From a checkpoint of a small transformer trained on Wikipedia: a variant of Adam for these matrices.
MLP neurons of a small language model. Each row is named by its layer, matrix (gate and up: input weights) and neuron, and shows model dimensions 0-159. Each number is 500 + 25 x the weight over its row's rms, rounded and kept within 0 to 999. Numbers have three digits each. A neuron's up and down rows have the sign that makes its largest values positive.
After each neuron's rows, "fires after" lists the tokens most often just before its 100 highest values on Wikipedia text that the model never trained on. A number after a token or word is its count.

L5.gate55:490502517539453501496477499521501566533509513479510479492496535530540486535465506495514483489526540500508486469480468489487525494522491487526513534546514475511493511479466533515498541514467524503499518507478461520514504532520493549494515468525531511482503527509490471482499542533475528505479491481490511501526423470519498520497483529489509416501537476494521487469498478510536529456494526515474530472447492482509540491534500464515527517519488471540499505532465461522520482501488513
L5.up55:510489497524478466533481494494496492515521503501502453540504475484537491503449506560500470520479492507501457520458466522518494531513487511477511536507486529459511513488455560501551501503518548531491494502460476485524516515473492481527511510521522514473465463530476440481484531502497494486537494483524561476521507489506502486529516541530473469530498504472487510474500507507511505442511512475515532522517516515508515508523494497484544533522516469542525492480483502492490490494416522
fires after: " h" 13, " sp" 8, " s" 8, " H" 8, "ve" 7, " he" 6

L10.gate359:508459509509517508457529503520517546534506505483523508474498494510522525488456460509457537514529496519478535477524491446463492532528485498469512529514535445462483524546524486488526513534514468492544512518509476501492487529487490520530497494450502527475499520502474493486466488510507477524460512504483511497543500509496507471520512506502499487495479517516515515439469573524513488537486503509525511488462519556549486495472494495497495514496487484505499474579495479553488526472494476
L10.up359:497475455524454513494521489522499493515512513519478547520496504498512515504521504511509531470441478518494548500501512531521493511462454518503486502485481504473512463541482451500448510513507480489518453547529503460515456490507519518519497535520494487492535520478461503487501504521492511506484475468509528494496482514556469481504531468469447473520512474522506463540481513500493468568531532518486512535470500535519446493524475501491521513546449522491528481494528495525526514486520483
fires after: "\n\n" 18, " (" 16, " \"" 14, "-" 8, "\n" 7

L9.gate25:450496461446496484482490513536499533460516498464502487537504500524526516503517478487501507509505524472486523485540486490481542561512506493498495523556508493508560495478533503525535463495513505503493444518477483466479512508490497493498497492495498526497514480524483507534469536484523521522420483477486478509484511502533512510500480489512515475507528527484519500463524518495497493513437491548505484499478554486510445498527495471513528531498530499530483505507468535446432474506481483
L9.up25:524526510511519549489501506516502497499544507520468498570473471537477513438508427446512531513503460505500495461448529512467489500498497544520456502472512488476510475493509513505522477522503516529519502528511491462454491518501501453476516539513491489493475483498478481455484505491488550521541500439476544534511498525532441503493493485475464465489492524497493502471512523518502499511498502498512516491505552489510452496508525507482507530481483506493538511541466509487483500512525505
fires after: "\n" 90, "\n\n" 6

L6.gate322:483469528561519523486498486496491517551487538507522501508455526548474478465489507481500507506496516554494504496522467479460531511536530532474501513540500538465467545498524446493523504524492514511516488488530515504506500517502478529511553514486542521468522530482547507530494495525524531498486517470475459516482504499528488516503523468496579504539543494502482465496475537519509507455483535526494505476517481493484516491507519472441485483525502499511456537512499511526505481483479493
L6.up322:532543475481493460467493483449518488491478493523538459502475478500505488548462485522519512490495484480476477510480475528462497547492504457471505492519458494532512478464511507477523535507561477516470475484509470526471457520460454475525477500486513477512449514493512491518554517501532444482457524530510523487514535498517507519472529501549473476504522487519515503497477504477457462523485466448498483496512470519521472486509539529502506484528514501513505494529490526523503493490516538
fires after: " H" 22, " s" 11, " dec" 9, "H" 8, " | S" 7

L6.gate344:493468512539482539476482458512490503518519546504526498527469538522493501425511480465447507488521500510495495481496488491473486554483493508524493516505536486488516498502529496491495479551478547492528491515497482478483476504514534480477498477521510516467516515510501480504436520492492535530480487451447501529538530490521485517497483469509540499532498497563466476469519503480494462486486482500493537491491508514498487530473514468471459496529482479471532543504542549524451530507519513
L6.up344:509499487518507536486470481509510529495527539512510568489448482519541524437509493484527542482498494503529505509473525485488477550465513513463522484470505517490513510504522507529512488532499514484524481508525497517488452492488516484468474491538483517503556527490499470497500508504475535514519472475479509519517492499533476499476547487493502478539499494540496439466539478498494466527518528522516477502472484503445464493508498532469494496513461520453524491447517548452477516542514498
fires after: "\n\n" 15, " \"" 14, "\n" 11, "arter" 8, "===" 6

L10.gate305:452528472500531497504485498499553521469491484477509510489491482547490522492513487482504490508516501502515532510570470433477585484510551532475511517473528495484480500543526529530495486560485499530535485515511488511534480497475513522520510501489532478490503554514480548517485524489473563512473476467518485543511481535492508508515481462477505487488503474521497482444492511482499489497517511505490516485471500505480506503484544492452484528519527497525484500520511523476514465456473498
L10.up305:496548449535526546511537508521478516488495519483473534470509482528481514504498472511481513500511449489503513514483437470502464483472486507487520503511499536438466494510524485538482463499516483515543446510542477505522510470479481502493462553548509468520530493524509518511522482481476562533494485506520525514504479508536515504539502497480494512484520454508492490477540511488511488497512527501550522516485488468487471475470490517516509528525476509451550482492510490502535467525533477
fires after: "\n\n" 28, "\n" 10, " \"" 8, "-" 5, "===" 4

L4.gate230:524522507535494503489484473519532546529486512500519481507461510497529492489484483481545465467535492561484509525438511508487540515514492507480525535525494506510540505532521494487525540496472531514525505478504493489511493512526533492485504512483555508554477549531512475512567481521486517510490515512494493514506499476504504524515500481526508434474516492508542481442510492483493467482511514511502511470484469520486518469512529473485528459477437508523491501524532481495526491471427490
L4.up230:520497483479514534517488496498532498558470495519533513485473482501519485527468541514506509505484525531503547466461493493539510539497509500502513530458512564524494519512521495529563505495495507510471534488539508463510525507498475500542489524507542509501500521537525502497525521540472512558480488502514522533518454477459502495478525540495505506513491489461497485510465519556504492463469471498526482455490518507495452491566494461502487511505490479551501519527467513472510479468484482
fires after: " H" 19, "H" 11, " cl" 11, " h" 9, " wh" 7, " bl" 5

L9.gate151:477478486530480484471488473528535501520526506466513526488479547491539528479509527464488502484468500531502516540502456489487516493531510515461483483509515500477563492503519494519515471485499487531519463526503473543489475492536555496470484504517502496531517529479477512469505525449483491488494517438488495470518490431517472443506520467487498460524469504496498498470481498516491521504486523504474514529482511490503526512537531458474425518530490549463486510500543519499473486490487523
L9.up151:482506454507487458461516507482467530515496477505521537521462551486494558482495512488461506474474515506530488504504498499498542492482509511460530505519475495541483495487505500518529487504508481519527523467505476474508472492516504490475530532523494501531517496491429506463499506494452493491508541448450491511515488470512462477499518513463490448495513506491499510479492495519507516455502523493495517505448458462497466501557511476440486466539473521489480504469452500526555523477507483
fires after: "\n\n" 29, "." 28, " \"" 5, "\"" 5, " (" 4